Weights of a small transformer language model: width 384, tied embeddings.
MLP neurons of a small language model. Each row is named by its layer, matrix (gate and up: input weights) and neuron, and shows model dimensions 144-239. Each number is 500 + 25 x the weight over its row's rms, rounded and kept within 0 to 999. Numbers have three digits each. A neuron's up and down rows have the sign that makes its largest values positive.
After each neuron's rows, "fires after" lists the tokens most often just before its 100 highest values on Wikipedia text that the model never trained on.

L2.gate711:522508496511494544476490514513463531528524469523547566478562527530510532551507473495518538498494516491486475487457508499489508512518513497495479486511565511506502482484477456484473492460529495531477495510489557505460513540466514504521472512499537498448533460491512506498491454513472503531
L2.up711:517475521480475473515529494521496484499493462541522492502484505495497512473501534478501494548523508498450479483482485457495520501494496492479510541493474516453479483484517491483473499502527492468480488487496436571488511524497502490489548534500532457506493512522466539516512536479504476521
fires after: "E", "M", " E", " H", " meth", "eth"

L2.gate656:523488543475514525492469536478466472507505513493483478494498487541545452522487497492529477510498521484493504486501486500481484481501505510517543539535490506492501481486542473532447499473467506512488513493499527550477452469519501486537510495548514516466501516483451488457451447487478480503
L2.up656:516509543504474505460488497510481490459489538511500469454465479532535493527509501541491561498445507549505491482507448509467512494499476489540544510470509504509516541475471493477496497489524475537488496489490481483475503495517547455540493517523479539461481513445437502464471471465494556564
fires after: " B", " c", " b", " C", " T", " W"

L6.gate432:534491513463465480520520457454506543513485480538501499545454521512459525495475490526511497537466497490448486483501463471516480515533501489508494561443489522506481498486520498521501486483492517532480506504528513484517468498524519502463539553467498483521512489481520484479494544530480514495
L6.up432:481476545436515522494497477486494501514512496489534481517492497482473465531520526495474514526510504526529470509489496508486502524506475471516461501442488482491505485515521480500484538503462514513486473530475481476471512512523523549543483524526482535471517491510506533512533498506514531493
fires after: ".", "3", "2", "5", "9", "4"

L3.gate488:490503489485503559488506434507493521506525512499538472430447529521486492469489487525481498522528532523508479463474506547502490513511453483525519514460519525547472540425477463468482525495509508542475533512554531495460515469507493462490467485503513482487481498500496529497508471521464477556
L3.up488:475454495497430495470509499513539554467494534480496508480523529483499495473455505499491505539505525503469521531479477510479521524468532512485528514468484468474508547518498511457475489461522481510504522510471480527532510523473461513474505568499482466524501536489521532493499518467487498509
fires after: "ir", "R", " un", " R", " Al", "nt"

L3.gate422:503522494551458531460507527530496462500528497510463501516502523491443517523466526533481500514497510471544483488521505482443532470539508500451466517528548514463477517509505492453496523506514514533430481493486516506517469474497528490555508474498502484491459504485520463519508453497531525511
L3.up422:551522483526497504451486509483496508521482450487478448536512500477478537479503491493483494515515487537492464493491515488504519479510490518486492507509522512482482532527513497453478531459469493499524493462452504478494458506467495514515483470523487487500477498483499525482497504537510497485
fires after: " |\n\n", "\n\n", " se", " E", "E", "M"

L2.gate284:511485555526495499430516510523551512468474498513521493465484426503458516470466517488483538471502523533502529503459524512542529478490510483513504520463515486521488509498526513515504476499492454533503505527514518546491464512481517482501531544444479499527456505520474511518504484541513464482
L2.up284:517485492430517551501462495495489535496516570474541520509460481463544536525526518531495520493530554503486476476548513491486427472489507484473483502527464484520499513516490490534490489496489471519535485488500477532499517496486455528507491529484491486530474495462512521503536486504516480516
fires after: " B", " a", " W", " f", " Che"

L2.gate581:505492537513481564475480496531469519489500498504493456528455528511501482491484498474478492529512530496511459513448444514499523499501495549488480519505479477506502490548449461504466464464504489541488513468502496510508503501539486489497479481503462515478516497512476530501494553530446497515
L2.up581:462459481470465516531498492499508511473504473490438496543493512456480487508488512511567485546505516498517496497554507545491549478504472512522507486495517479518536494533511505470465444503515510475505497503500532510493484513533485518498484505518429508522513522474521498511487526482456498481
fires after: " R", " J", "J", "R", " Jer"

L2.gate204:512498472493525529495469483498491515486461516521497485505484558475464504511497453543481512460510522466464518460510562485465517481492471508485457507514521475519445535539521524504488479474494516521470472531527492493541488514518503499518492475507526476513456480491508511485501468502516490506
L2.up204:525527507513491507531530569482520506482500482551506504484533544504476468506480481452474517492513513480527515476447520491468446485502518493555497505523482509490512508481448502522469516497465522475467482528534533483491544467502515483481514480510480505554561511512507522491523489509451505482
fires after: " sp", " foc", " Cap", "eed", " prop", " Sp"

L3.gate734:520473496512504489511489484539517523503529522523474519512480509510538501506471496483530447524492507494527494477485491482534491481470490494542495512450508530500479490523492471474527509533513510479541480502490477509489542500531468489479492525512465493483471509485525487522433496511510537497
L3.up734:481509544520514506528525455519478529551492539459529499510495538498508505497532484476507515474523488487559480541527509460488530516491446519533486525483513553515484478513480500457509464541471503472495507544485489494477480538479526477499499530499514461510464497484537485489519502479503507497
fires after: "L", "4", " Al", "5", "3", " E"

L2.gate412:482477466489501508580520463466489506475469476522496523461469491516474549478496519516482486525502521485492521469501549505529479467499455529475508514476550524485486525513489471480549473494465514489486517515503486473489518503472522506487494541491496461501468487533462515526532485507474515567
L2.up412:435468516515535478467549495476454488503477421549531472490483570459468509483465502484523492495515514514533508452525469511504492507498495499500470493510483531498564476490484492489523517490509458511533458494491504509455515500510531474514504484525457501503474491512441507475464473482486534460
fires after: "L", " L", " fl", " sit", "h"

L2.gate766:498472504538468519467489478471508523495474519489475489533502504539511509454420455545519513452484470501477522519511511470500475482476500498476516509480461541518489492483503479515471500496495509533506494464524544530513453519503515489486503519523507480503522472537500442509450481495465515520
L2.up766:532526527493478481533456460526475505460536538488482491538533499461520496510496503484467526537501524518501479511481513543495553565483484498502493491506479482476512451516527529534466490506495505489499462504504475481507457534521479517488490522500505533529444510502512505489483494481464501519
fires after: " C", " T", "h", " H", " Tr"

L2.gate504:503475497481501500510505469517491505446520506517541459529452492438501514481442513478514554497487522489504499502482501505486528468502511520518508494484481478483495487476508498540467502558449492502523489486522525484525473525482519508542486473502524524495522513460463527453472521517510487521
L2.up504:510453537533497464489522501514526531480477458499508488539491489490510507497548535505495538485503498480525511484510493474462539494482488475492514495474482497480542467456540512509466453508481529489535519508439509498535477476491496500506514534489499452538517466474488525516564467445486538519
fires after: " Az", "A", " A", "S", " as", " S"